Part of a small language model's weights: 3.46M parameters, 3940 steps.
MLP neurons of a small language model. Each row is named by its layer, matrix (up: input weights; down: output weights) and neuron, and shows model dimensions 0-191. Each number is 128 + 24 x the weight over its row's rms, rounded and kept within 0 to 255. Numbers have three digits each.
Before each neuron's rows, "fires after" lists the tokens most often just before its 100 highest values on Wikipedia text that the model never trained on.

fires after: " s", " S", "d", "h", "s"
L8.up323:162105112116127143084089144136157088132137106108107094133123138117114121122177115076165110152131143129120119145106089131120149109120113130135112118117139114098089175122127167173124126091156133137132125162141105134113142133111137168116168103110111116202143167117112137101087095096135094155131129120115128110155065133134096104140137118139129111104157153140124110122116137147189093121141127133152142128161153153165116101079102165109172105158111115148128133128181141134122123149137098154141116128163107137140141156166095130149071137106145163150117132169167135134090100109126107096
L8.down323:129117116119110116173139142150100169151137105153136124148124140110122128145115159082138162132171116133099145138091134099186148144136104118108075101115130113119107113153134133102083142124130127099108129145113137129103140099129144126142134115114189111096145160133132126111126150115101159074128118144157150131116113145097140161139139091055126172164110149119180150142129133116143135136106129105132115089140101107126157106135119158137132177112141153149139158140173146135097090108089121084116134108104116122117123174076120103120152092182171158145101091124154106116174135152101117140

fires after: "ul", " le", " e", "ag", "ra", " L"
L6.up263:137108124061149119128117135124079198127148099138134137128118100141103154087140113143150144132149127118159161131130110108139106126118136106095129146114095124100139160079127155138134135140098147114128086146100154125091133148137130150102108129091155120131123161125105138149118160086129134086171118157154171136133155151182135134098143134173151102093156131086100105122173151124134131121098172125102138118146141125127135124141165145127087147159141123125104132123114087112107139125119150059139147145131134107156165116135109113126118125113126169156123086086069083097165106159139129107
L6.down263:131098096148125084128113114107156113152135131113117081110184152118121111129110126156118107168120101110101135095128107088143113097088103142170115112139131119120186120116149121178144085111123155123108149122147131156103121120147149088146168118175156152107094121144132124136107152133142133140091147143073110187114098107144096118121118145099123138111086105119115188124112117124144116133092152152160132157115114108121166125116127121133137161123173143116146124104111125153209139127171103132108095089084133158110151149168112169099125130155154118120144122160131144149116113132161145126

fires after: "en", " D", "is"
L7.up138:154156120096139109155091131124142207154156113155174115179145090135124157115139145101123142139172164131117123173151151152173152104128124150130155126171079152126142145123095112130139122103131119148106125140144174167128101126096119117128104137119107149139142134132073092072114158105127098105116161109146081103156118123153142142118146148121110108149158140119134109118086121123140185142170118105111128163086102121101080120131129109132114101126131097132121111167121099120105086138116114158141130173146150146121135132154113137117124084136122115117114106163130113072130126108177125114
L7.down138:138107131119123135141097148075149093137147155156122098109156117100122114133093137114149121118161086132144158127192151154081130156106099104124091138099127150117125170162163127072100126105127116094159145119164113088132129125154125090148156135126122154151157122123149150178131170103126164116092145142114160152103098104126121114159137113132149105139151140111091113148179112141097077130127125155139135101149134149142160107122111161126163123133100103095120136147129118162150157176137155103115122115091125128119125119125122085098072111084132092165141139178117143150131121117111095147

fires after: "r", "l", " L", "g", " N", " M"
L6.up194:137129122129095134129147136114113131123111119105172193125142112130084101169156118128115171132142098142147131149138139129162154124158137115164118055144127097153121124124118139108125080110112133137160116172150141143137130113117095133145129104112107106157148131154107117159112104089155109120123134138101136155145129117109142091133131149129083089122091105160124128125151146166126089130140095126089149154133123117074100152100151151098101154140130106074138172164104097139151116144177171105132147109155149114113140172090075143136132116105087143127138148127092109114137129093189132159
L6.down194:175158120131150093156064157120145123102157119146170137121130129151174140131095126106108084123107168124099144111122134127131154122144100141091119128173117134143136138155112101110100144132121093136106123124127123149116136133138139158124177133131147158081135120173092124162106150115149152102176080088134126123107118124141164141098111115135173153117148128107135126158104109108058112083100156143086148095118156143183117114152148119087177087143121100157113116144143152086144166148125132133118088119160113094117110134159119094121116104144131160098144116104131129173138139135128125140

fires after: "\n", " Un", "o", " R", "=="
L6.up111:169148144181176134118102132156093110099139088148125151155156105125093152100158107094124097079118123150172141097120098144064119151135108154085116117167115103163118133113153168170151105149103152146154122160097120144151133071150136102102152121123088148123144110133126151118131087102152128102142179139146131133116128113161113171151160162075120100080132101153128125118091106133111121112165089131149102146089148100143119134104139109147137109141151173112160133124139120158102109120127148098145118125147128125119155097133106126153168136124100112107131125100142162136122119136135117099
L6.down111:117103153105124133125080160111126118161143155068124108099149157128119154147114124116138104130154161112080133133109183158128138121140147125137134065105113154117128152112136114138093151094085097113141156119149086144152113173089160167161114121127131152155103151169143130129158189091108144162156133166116129119142112128129100127128098061134125114112108177114110148096129086123131122142132115120151101152151094142170135110115139151129150135128140126140118109111102189106107120130111085155168134125174141110117087116152145145089116128157141113130139113116175105125140153089121130128

fires after: "ist", "h", "at", " he", " h"
L5.up362:144153125102107123129103143145154081162116150148111137131107134110109102159113134109126157116143137127149080189107158134122102128083154135130106097141119167165114165130081151153125106132136107091114146111115110129153111132127129113121170101134142091130137137120121120117144101126147152157114159140055110123155142116100095096130129177160139135092106118101090184100090117155115127118168122114105130111142156112148127075092195111155091158097131109123111146132144111145156119123149158106128120150141149123104124133133168181165117093145123103085113121164121149144086150137126135107
L5.down362:169158125141157148122147132103100113140075133107125142120151132141105132121095148129097121142139139127118177158111121099152124158134106115122143090097103124117117126085143095133125112100100133178146159133110147164117164096136117165130139184138122175110178152140160156099114130129098098149173089140156177213058112121130127167125141133126165133129117129127141087087173115104145076157120116125150115109132133146122147088130094098104170111110162127154119119136133110116111134153116117127106151100132135117096139135116099123106120152150145147124107106096078120132132133149110121127

fires after: "e", "ro", "a", "ch", "el"
L7.up176:133118107142099151108132111125167112101166139123137118087124174152151102121135149115122098164140102140115101135104124166109114143102102088135178115135130133113139131104119150138170179132145087132114134136118104107128131117113115147152159140111105131096116172072145125107147129085104168135104132127144164136117146157102137144140181123154093132148118111103134065124127094124105124150121109148098183124145134160115173116145154146120110104162132101111112075155105134154132125132090134162136114174125145107173109080120117148131158173180118126120123160126146094107112123080164089118
L7.down176:144134113161121120178168129122127115132123120125127105124101101151137130164153099160103163078135142148107143121182120102135171103119136136112108134136098149137094122126100122137071115108063107102149117107190132124104110100152130100105116128113130149096162080151131159101151130138156063106170082152124150119112100166163102142134122128089106118139111122145102108128150168135173099143117121114099144121132096136126111179126089146182139143140106144140145132139137119140118160117129115133107141147122098161113153134100144124120153124123109146157084080148132118183130137158167140143

fires after: "e", " a", "el", "al", "o", " U"
L7.up273:151113113117141066183157134119169076161119067135116108090132135139153159123098104074104184149114127161122110127136110088153109139121141073103126141181115147146115130142116123144122108134113143110128180113166138187123103164138119113138131102135093108142111124125146123177117142125142179113124119103115167147098137188124152148115116149137120146146123152130152095142072106138154175143127166139127147118122140108130127086125110130114138139139157115145130139133118115096150101124137129109097106172118182118125140090147117108144153125119127118140122138112152113124125092105125117066
L7.down273:154139135177086157141105154110079141126105138131130126147132112109167128108137104135125106161145082108121138167123130130116141146177103137138124109132147120150092151109119149113122099113157117132132095161116116099128163094135123133112145092116114149152145091126126134125098094140109134145136154156101129102152071128123133104164093093109112123167104101074108115169200142161099152117093122091073150144157115095143130125133101170143132153083122138099152127163109105179112179166128138130112114146147109093155156114117112168137150141136146148113116095148157115096145134164146115118

fires after: "i", "op", "p", "om", "ation", "y"
L7.up30:065094129147105119126118146127104139130173166192106086105124141134186110158121113130082156112136091171102100139126149143122123086131175141093113115139112117148163139131122117109153118126120133128126147117131166109144133103161083132106134121123149175114139137098116153090105106168157118179113132134091069120102137123143164157175110117115119130125108114145140156165106149073086111134137103149136161142130148110155122142153149128129139117138130138136143140123113151103140106085118142142111161071140142107135148116128164125080163166134109162119132139115137121157147148098121180123
L7.down30:132153108141141135125152115111163150105097136063143146112146117111110132110122135151101094180145128130143106117167133124091140165106104123137114176114118123148118132122147134106120122159121163124095136112109079174143142136119153117123133113141091110104107111154125089178124211118110146145109139105131177131171118145165112134096147133120123180123095152096129090138145149134178149101149184077111114117132058130133120099136119108137171130154168146142131153104145146161111152124170127095137134145125101136123112126139104130075128106104118126105121141153142092105114116128093144133

fires after: "ra", " B", " le", "o", "le", " e"
L7.up95:091122136124046094157088159096144110174151118139158134155139106088131133147132161154126176150114157132132177119103120135128098146115190091157117130140151115135132133096122161099110169110084101111121125153098104144107153127138116102149120117123109132086075156114132125148115111100085129144089140121145133127152186116146103108150122121148192133125153130125152103112129188122085147131128155137113146150143141154084146156154119121158112111131157108137102109131116156119109123099158116129125120100123146109133137157104158146111091132114170111103123103121141101152173122132155142110
L7.down95:112153123135111152123106118114144058130105133109092152121136109107126177147097127125100134099118125126136161174158120109111124127138115180126146119104108090145103144155067096140167161100103109189125140150148148118151111099134135127100147141162127130137137078118083063142144185081137132147103141119136167130120127116118126098162134135102127135136103120150131120113108135183154141123122130115102085160148128137102167123107143147109146154152123174124164160153134069110133146094136119110121133122110110107158164149105188107115123117115129136164136150144103126112120168105120103115

fires after: " S", " s", "un", " c", "is", " F"
L7.up107:111113138163117134116127089122141130078120106105124109116134158121083126124131098135084135119094146108122147156115105078144126149115133157141146142127114126115143110190129129134134079149090128151139146161148164134100136127123106131109145121108123140095110081120121095113136118110080122135155171100107103116160129109155155105155134093154185135156137158172131137101149133092166096081152092116141109127170089086095092126094124148131142132117138143156112112120160177139129138176117149139135127144086125100099153181158146177143101141119150105156130115078144113121164131148107141112
L7.down107:111163122100170095138137116150125161101128176097122132164119157148174141138117148115158149153152098122089117116119133142158091144136143080118124131136094167130127105123132134135153115088120145111108118141145112118094164136172175190132126092119123139150102141138110133117135127162120106132118170124120119121141121124141146116089098121096116179130141125149127148150118147145093131128118134134103109131118168125085147076114106135171068144137125116086146126087164107112102173088078118140113141122140121118103105131132126123108193106136147140110092133128160078177147113110135178104

fires after: "an", "g", "en", "s", "ur", "is"
L8.up64:100121150101156106192115100132148132150159138153150135152153125138109091127106092083138143161108138127161150151138144127136167099073153129105147127094171133112147108144155099163112094098184146141142124128088176145134125119094085092117096128093143152099122115154112122100169152132149145131122103128145131148094101112105150169113158166143100092129121156156117103066118131124135146109152130079123146175099079135129101135143139135103113107129110107164105128154131109111135083101152125123147146116128119162102101181104129148146113119147157122134140153139130110087145105113122132135
L8.down64:123133121108112102123146171139103091112123122106142113114120115130110111141121101173135141113127135118108129097121126157144140150163135129118108165110114114156120190159102095121120120134090107103144101156163078133089122173115143145121129083162104134165099169086163130136123059150165165113173123111182167112153141140125134144166133123088119138096110140114109108168126154065134122163142128134134135133120162122165141146128141166136082151133109142089101142122143104148143155138113073102101136104109147127149123084159096148090171110150130140147116131133158125123097122146114142115

fires after: "ou", "i", "g", "ber", "ation"
L5.up348:120138141108132137085114101158110181158187157165114134150149128137130109130157118101130147117150094126131149131101147151150161155164096119115106146125131128134117142124138091117140084133134137138181109144171078110109136136115105131105070094172127138104109124115079124118097145110126069094142117123135072125123101148142162127134144144147150171158113132112168117132159127114102151126104120141125121089118094125116101119099131153147120135107131132160158174102108112056141120138140121097156109155117114124116126146117129064098141154166093122163102171137129154158138113106108147154
L5.down348:138134116109127134109138159143142106162135162081139159085125073093113128146111123142138173160146135131102115129145080099124119144113146133099113149135103145110137137117117126133135149139092057131105157078114129154141119133105168120150151109117142137125147098108171090083135131096135153158165166155124163108133153194086143133133120121097171106107142159127142080098142132116145099089173124120140099176144138157109133134118152120141127120146144124104137117091146142170084132138127145139109124142132136152166122097132103126150101165077144092100174125139139102116125123163135096103

fires after: "y", " B", " to", " c", "om", " C"
L5.up19:095141128162134108112128133152141169128138113127085101104138144115130112110125109129145106118116126143121134133131093127144115106117126125112150098132111177159144086168166110171095146166111112077125149131117148090182117146141119180145138129141085158157083122123184159137139101140128128148133132162117109122079113134096123100148107117129182092181087106107128136160111128146131145170176108109129145139098118133080098178117139112110134134142130102132113159139095126112127121131120140139111145142115141120123158155115133135163124135153111182108175120116122118071135170146099125193
L5.down19:142142118155177159103106159102094079112110136124136138163146163121105147141139155072153122105113112163115124144131136119140113138134152092145133130168132131138127126143124101104131172125151111120143087127117143152122121142118149118065104139097164072091188146160142096125125123135132124103163104134131174174144150122122124142124134118127081146086133126165152083110129112113075060131127141115158090136156125127087134130164137182122136106127108136137125116124144102125114124128158138089101101112121130159134151141170191113115131110117163102157132143115145108115089156158141145116

fires after: "o", "t", "a", "d", "e", "nd"
L7.up192:092124192133133114073150136118129152102100142163134092088117121143158130100123144119122182090121117186123095103163140124140133154123139167139142144094161111084122070126102134152101129149137126155110164147128111102128123124120151125172138100151108121136114097118131133082185143159102106174130133164137103132068129103107112141084106127153111159165142161133122134139146106124085132153068093148119141113142143136136143146169121150162117125108129110115124148148149129145103142111105130124137128113162104131140135137094130136118109114148073105142140152140087087147173145150113144121
L7.down192:111148122126082098114148147086105085121142110079135112165135157110114129149102120133187100147178099141105176162105124142085120050142142099111161126154130121158093142139134118108172080144156131095123142163142134131152154117154136108088151146138097153156146164150117133130114096148146133110140110123153104153156128136140139144150122151100178153136097114113104144159103139101125146108136118130121141139104113150155134126089112092095126092105144134157114143129141126123142129130137130132095108144139201158112158115164152104074090120122145137080127099150157143117139121130113102115

fires after: "5", "2", "6", "3", "1", "0"
L8.up19:102125154167124165141093113088112124118136075152145108111126139132149084113126112167156198132163151077148139176107157171120146140135122117102152125150146143121080113114126114159141186114133084133096124113132150130134137170110136130156155129129141122107161090131126133125118147108129108092170126123110129092106141109155143170091070108135167111129138091137136144135110124076105114121113103145111092185134111166142125126142096113129121119164142147124141090090122120111098146154108089156153114144150175127106135134157137151106130111158092143119140174132108124111162148106130122130
L8.down19:121100141106100143142144164127161138175119120125109108128181126088157134108115160099148101141121122164078117110150101107154162086124101107146139122101124151122125139149150142128134148144114160115145135143102098150107108129118146142125131111100158135155128183116147092084111137112134113099124128136086102172148088115108135107128105139116149135121160169095172164114104142119126172089086182089162149128117099118095119117131126122114103197133141111139142128178097123148158127146135130134082120116150093128078125094138122150138161156131104181103147155142136118145086104140097125136

fires after: "d", " C", " P", " k", "im", "om"
L5.up363:140097136125135133079100125123126151134140144135117114139102163130120153160134159103151113138139119168141182114137119109177110119106126184149126096157118087119083119137120140125143124120123154112144110138128089118107108106125127130146128118128140137173133089145108111111118134135115126134075207184135118134149149112080152089115093128138117160143143115163141087136158112132113140130123089160135138131131095102175131179123114123099142076149151063127164130117108150114088140147070093157131132147118137140184151145108112126108132134133121129147146090116134131179112157147174144112
L5.down363:116112141139155119118091128129159100130083115169129137113113171099127106112137095146197107114149118153124139138138157135101139085119120127138114079177138109123138160129148136120115114167109176140153109142109143146107136111161099132127086133147159083133126140159131150168140109123102150107166089140162139157112124161172105135157161126129144139099118101109108133122141174120104109141087122126119137131076159123123144114185167151094135146101142148172104171102146151110147109135136147136123113092136132140096144099133095140108138095098163105169089122109095116110104101096083113137

fires after: " k", "5", "q", "2", "1"
L7.up169:135095100124109151120129135144136162116138091113132144135172128115150095141112156152143128135090135113116126169116143134136164118092110166115126133130129121111122129122102168186129161115161121143148115119128134178102167174079130148136210127120146135082112116137115102164118133106111141134112143120092126118152150104154083136134114120144150135148128062131118114142131125108182129113116118125133187128166123097122120115107100109089140128145101155125082098137173151155139137091127143128110154123129170151152144140129128166094102155073103120123112084107090096147145179141130126097
L7.down169:146153103117125194089113109170139116161150101112118128109125148189144178126111138114129115120130145133147110163125106144149150136133154131116156109123138105166141121154130147099145164104064120095160122173089116093127128112143145117111110093148103110162126139125137091147118145150127146170172143108156104139108072136114122160137124121116144145084133157141102136123122111136080139111101106137142085204093163124131144138119078115123118170121116140109152154083131124107107127153127126138119113158161133130102097143113121120114155125187133090082136101144129109124106083138113130152

fires after: " o", " M", " N", "e"
L6.up11:120128129121097153159165103145109114176102111122140129122138131113148113112145149137119093154139069134171121115106114120142102091140169147111129109122150122114127167087180106094110101112125121104090152123193145154101133114131115107162140098124089101111107155085134125118148107138092113123125139160175082163123159139141120130111151161137146165128113136160155105176156135155106134107148134124125137156145133097113142083098160141090138133145122117160143128122148146171123094127167124147176095159150164161111116163140123133096104128149109147079102133130097077137139090114112139100
L6.down11:126087126150114097138129166162106191123101106114138107123162143101148128129101106137189130090104123106140124144129160144146158131109106095123124118108110083176136124129149158118101126155130125182168127118174161111112109149129140174119101148105129120094139143105109122157145117147172114105085094134126134082114117106113136114125119109115126129120094162100127171139090163110117147154106149092147131132126144081110152104118164114110143144148126126107116134127122165110105166087134098136123134098122155108164142137099147113166052126154152166125156139106093129129156139150169111163

fires after: "an", "ar", "ic", "ur", "ear", "al"
L8.up181:134090113096137113166079136136144127126168163139131106161122093131130120129093106092154117117145115139136123137147134148119115137164149123159117106111115167134084128127172142176107142157164135135150131106164115129141141120131109066119150122113164157153089120146134133133103089097130139137109057144105096119152157113129108140140099113125125149105124121175137143107120104170089143109126128154104140118117118127137120170108167139167131157142128090115091126131149086131187131085111109144159113087146144124159122140075093124142194093139129105095112138151134093119130143145160105085
L8.down181:150168161136161139103144132145150163150119129091157156118135165116120117135165130129121145132114138109104131103134100122111178162142152090164097181131171104117119149092102122107121106121172104090081136128120152152100075176113100153119127120125134114148136153096146156125146120130110107138153165101167121150161150137118136101108116131119114130137124140081078073180134108064148130148076116116119124150118096149120098053132147185137087132108131150122146126150146118131124119093126106119129126131133099094120116121160115141124112125108126130170131129127145148134133130164086161128

fires after: " R", " W", "\n", " C", "ir"
L5.up142:143130137157113137162132110138095122103167144151131149116123119118097094119159119119131156121126129098142134124107123137153117085117120107089095094161132094134121124150149193156165111120154164115128136143152135140135110166166105103083104122086098146145110142116109170140072103139111118118138129135095137159157127129125128102127125138144151165107132101126110110152138082157114128095136149169143165153107187126123126094156152110118092143118132110095156148119124140107100130099147173170137118159193138117116125116178100112101078133111122154168132152096131138130112050154133143122
L5.down142:108177146112174117118145117126097125117102109106095118131127131165105135155129092106123081167106116161119122175119097149154113126129138135103122117083137107149130099110138157128076123139133137109097126144168119154152120147134134177188148122127163094116201136122145132113145165111157121154061101108153107114106122156099163152162068122160133127107163152099099170150113118108137105166115145168153132127124161145146124114132128105115116109101119107158057141130141171115133121108148097144125165132126135098106138104105126144143128126128107149126144141143085094138131097134132111129

fires after: "ot", " n", "v", "2", "ou", " be"
L7.up363:092140111130134140134129091132142134083195117111074110102140109142160164143162073125112136136136091079133106122142135147129070102134140091143121122157123126099093159120075149123103121144096115132127104130089126102155159097125144128097151157110125127100150155095132135148139128144143123114117121140107122123117145153152136108137121100140151126121161117155121112151126054175133141125119125158094111154109093109106097124124106123133145161127107115110106161184126121144195127132180148151089129164164157142120102131132134129135121120089166162110116126133142094184149132135110103096
L7.down363:163119164140111117161112155141089156140134128119128154125129105123126102129160105106106125151082128133109141155122076085130136172149116151091134107100134136183124089135118122120104140108163097143082123120123143133109143126092147161148116175170108108121144137132114139188071107162111089139125115144124121117165143171144132142098090127122116124176109127164131134085138079166115132159095132131162101107120129121165170096138135096105119123179130114109173153123137085111108140141133114154138080124131167166165106132126139080099111112133119115145155165121106138095144116138131111134

fires after: " C", "c", "s", "ist", "C", " ("
L7.up333:151121143140094139145167129151112142182135083112111119126129125086149151145095154153129134126109126150143125179158137126148138130139101149116112106143112142152140102141100152102078157153148155151088116121137119111134126122184148150110135132141147125104148137082135121123098102160135140095157131118076125108181090117121129090106134132124151108129075139138133103145174143161135101146106088114114134145106145125112179118115132136107169123130101125116071164086107122122131109135145159123097128096109154109150118105134158146139127081127143112129163102094050142066161163144126125140
L7.down333:166130150128075092140134150141112144141158134136120116126103151109126153095131127114112101155148113149164132156139149127132127136110150094137120119127138117142111138127122123177123125101104124123133115105150080136150115123048127159103109142146119155145159134138164141109130094124056147122123117111161122150113116131118150119105125129113164166157138140136111113083054131123138150143128075113122156161119125128127089104181127078109149160155095106107191100152143107129116124167117124163194109132132116155084099119148108112171171141138145140117103151139134108152117127112118129077

fires after: " C", " c", " Ch", "C", " M"
L5.up187:148129135169138124122150139091136116106148115110145122122166151123121153108144129103132102133100131122137166093129109124126152145121130149152175120138102086131154115138156127136108103124147106130109078124131152149116109164151109122191099128122108120130122113122081129112098041159127158112136131108150142186087091102113107158134078090141113119149124121152160128165113168103115098126105187143118114136098138081134132179127132154137133088094128152127154187150143101097115088139125147132157139120141121174136154156141115158095121143106100111124120133102078134135122161094131151141
L5.down187:156182105121076130137119128149106127134111111104130126068154157127096117145125093093122135140144133123106122113128162106145148140139129120149099159121113158104129165140116133093131140133090145163117088116123105123125151144091111086104140131134158131089121132122163159169123144114111140125181112184165145144131122150121179086109160138129122153105152125135109124118182173154130143087115065122112088149132138103089110111114167133122094138146157103135137091150146108131119122109128119146134120148119144132129089120131111144151123121081159149191135073150127136145102084165170112147

fires after: " C", "c", "y", "he", " Un", "ap"
L5.up58:149129148132104135152134148110137125128131167105116129132136092123117109159114121118151103110127088102093148159152137160117111062121120110127156121071074114113118164121162157132163139125115156143098134151115168167140061107152099110106082107131131136150117145097139134143119142133118129124158125068148115118125113110136073103146133159162090187102104101097143124125145150135106142177107124110146129107120122096134139114120094113162165139157086087139167139170087139132116115163141142146129121158158148145116156129157130155187157103140130146158105099100124099126140127110123130107
L5.down58:107144146142115104145123115131110108111139148163162148162095131126132131112188134129116153118125144165137136098131153144124135152150158122142129125185172142138078108136128109100111108070104084120140125123132104144107150144106104174150138136133151108103113144147143103124133111136116117123089089158143138120141147129119134173113162111127153116190151131126098119180050116125146146094107136137107099163128103132123132139140154074126103117161119147096144153123108114115147148131162083148145087133120081048153121123075129117108160151161137101083126124119149135128120133130123162121

fires after: "ion", "s", "ut", "en", "it", "at"
L6.up220:102143121111102134105112076160114125148122122148123125147123114114154142140123138136139163153106154167112132132112164124119083139125116132174099173121081122126120079160166110149124116109142129104131137134159122127173095129127136094124121118145107127074125121132120135149086134133098144101159120130146126050152167076122131144176124146134128125157146143136151120161081126119114101091156111098091128137145124125135112130074148103146125121112105132113139137151083122144133154114183120138118089150106112164159081143132128123158155112137160055129161131140126170153128161109090153171
L6.down220:116122145124155128136166124091167103146147157144107106108112134147091141111102124154138093131166139137120141094136099123172170117142085149098139110160131155137103137102119113078140167132138078156125114164092062133162106125147158122137140134128149142116151138129093107111129144099150096198152145121107141118131101148113109087089132135153099108147137119150128132122181128111148123088115178155144122118128155108141154143147109139139118169090134103092120123100186159080140144116067158106138145100106101109121124153161110137122118116152130130151130137127101115160110102133097153094

fires after: " A", "A", "y", "om", "d", " is"
L5.up380:115109156064140137099138148162145115161105119078120129099118167131132156137140110126121110164085148149163161079169133101104159102123154132142150130109129120125095133145116114160120126134139143144115115166147072112095142121119136111124154073125132139114118119126098114091126147116180100128122175107126060145137145175129117117095113172124123149131169109123124137150135106133140084165107079137142118108130133096157120107088148095119132114166101122145119108142131139136132116150131122166105132132125086113181178134132108105138107119107136136120194125127167125122171109139100127170
L5.down380:104133091145125153156142177089104146144119098149090084132125102140133156110123111130104093152125108127151121146130154069151141119075136090117126077131090133151166147153155139095156143108115127110141146070168147147149150151153127093123114094089147140135133107126129135148186115116125119105124100131113171154146171158138115095159138064157095103094127147091122092137120141138153134124095192123113123137141129147100184115137095091162144100121126149117128115141133123158119150108113109100131145085144124135152144132098108099106155151116154128100137137134153152142159151106127138136

fires after: " se", "om", " M", "iv", " B"
L5.up366:117126094156104115082082124156162113095145119131111067161105086125114104175160087088105104093162147144118100112054104112107123151091149139132176102133139132131119133151107115134110134100136158110158142171142123110111126094117123135113127073070122128126138117091116166146144125162115091145097151127131114133083143147134156162166123114168127107132127164133131139124121116137110145116167127128155121119137146142156092113129154170119100119140161137161142135138148139099115136129095119176085138165155154116138138101105099142120122133140095163111175129114106134131166145149114152135
L5.down366:139148150082113129129149158153109120131110135178145139133098169142131134131114131154129154128117145079144079163125121142175101141111073154175120143143106098149109135141130110140118133168134114128059121131125113139141144138147144137136071155149097170156136170162108125107158086152120136125105127135113102170161124078134138130178119142131149165169137104113103105129095112120134144160103129106139099097163125117078172079101097079159126105124113154090127121141125106109141107124158108081135112155118135150089128137144115142116123112126123108139146150167134104135091138124172116119

fires after: " O", " B", " b", " h", "ra"
L6.up336:135111144123111113169117148121172111098105130147138099127144136149107112121084083168146158089172146131131116132085103187149111155118161109091082111172131123126122128090169165126100137093143129100085132122117142146138146061123096131126111138130147126090123135114132115165113133120152181112140096134152190094147127101113107159149137139160117137143099126136099131137131146122147112147109101096101134130107128132103135147118111082138133160109178104153137125126154144119130134119135091112144143115114141081144171127116172126128047130155142149183124106119130130114154138103122149113
L6.down336:116119151123099138164151098113118146127111121092125129151138088088131098164168134091123153150115137142111137172134106137081137095169169093193143109109112129139118139151132156148133113166133122120132104145161126199137150133173141114168123168122142159169150136133117126137113118132078124153141131121132119154094118108141102100109125149159135078094118154149113107108123158086116083158122141182137152141135133130129108112126097142098120145093156148152139112133141122128110144098147096110094150112154098127139122103093097171124105130091112122115146099140105141070132178122092096141

fires after: "iv", "ar", " c", " C", "y"
L6.up370:162122130141114151154114131084158122142143142168104122079158107117128132113132120131138124127132146116117093135123118133110091111134126164112116159178156134126116139149141114060112141123181103119104157140128100083134126107149094127176104127102141140164080140119110083138143089109127145167106092143140120107153099093147109113127108142181131146116136118104143169149151172090123159150092132184107141116166133119119128118113178102111144106140157113103110165096121149086124116120107160144117144097138065131154169116127148128095130156173141153087156115133133141123104162134148151142
L6.down370:107120138081128136100117118177148125169148119091154132173125098163158121154139128165136158101147091123139170106120176093089136143129096178119180109105130152117103102145156144156168140105095093125114138116132136124136113126116113132098114123136127078100130147121104145078118117134148147117164122120155179118121121119143135134126180116123143109105108107164117136137114091148156104153155126110101078192113100113142119134133112135151079138167126098140125109150141140151129119138095135131154130090124175145110068125140087141172147130087147116136152150110098126141148092115115114118

fires after: "ion", "g", "it"
L6.up303:134147124098130100144128140109106090139131135135125150133115117122124146128127141109111146149101110110085114139128166134130113138133124142130122140154127169126106092158130113142135157109129143118157119170127160110125099114093145090126129089151161142134150094126135120128096140098098144136120164112152076115130130144122190118147134164126143116140199146116172117213148105122093142116154169185163176093123134144165105144098150123113099112142142161128095089149062107072110145100135153109124129140114098154130117081168126123104120124165106126126165107089113156134112117114124129155
L6.down303:124127125174141145113106125150137119111125157104105099145139130115150125138121123121141137140128133130111105097099099124080078135184089126137107170094056122125131107124122121140090098134118136165097147127111088123137146146120114111124102125157096165115132170109103113091133167133167131151142144153141139118134120154135130141132175119118148154147088181155105097134099126111124146105112074098092167118153106119078155143108172155176141110120127129115167126118161146156154101091123125129156109118156142169171143156096078167143137157075130134142110115135129139136110147141122086150

fires after: " D", " 7", "id", " J", "ric", " 18"
L6.up276:137094112123106104153114119145155162105148102139149135144133120179106118160164170104126142111089152147159193129126132131125129126148151105144140122149110123117117136051087081112146104081138139149110179125104125112136144099140121136117143126110138146082146139115134117129104158115126083123091186121129124159131128174119164137083114128130122140166107147143097138152120139118143149173183116096111139134112134124107097098074117118125148147069110159111164113112137123135145118154144132140148108118168164083092101117129129122105096152116137136133099095156104123143163139134153114173
L6.down276:085140145140148151092131092136088120129134170138151152122116163108121147120073114182133144135142125139119104131145120125142123136089150159123126145128135148155123133180178172091091180130100121113155105103133134137127102136133111109114170129140124128145084123131124106129112127165130163131131100149109121148101089111110159141187153128102106140132132147126135129138136118160113106096106144110151140151159099161120132115141172102139142111134171088131100127108108121079061111162135118117114110102114108129106125169142141153122139116124108072165158152116190115104097085123086137089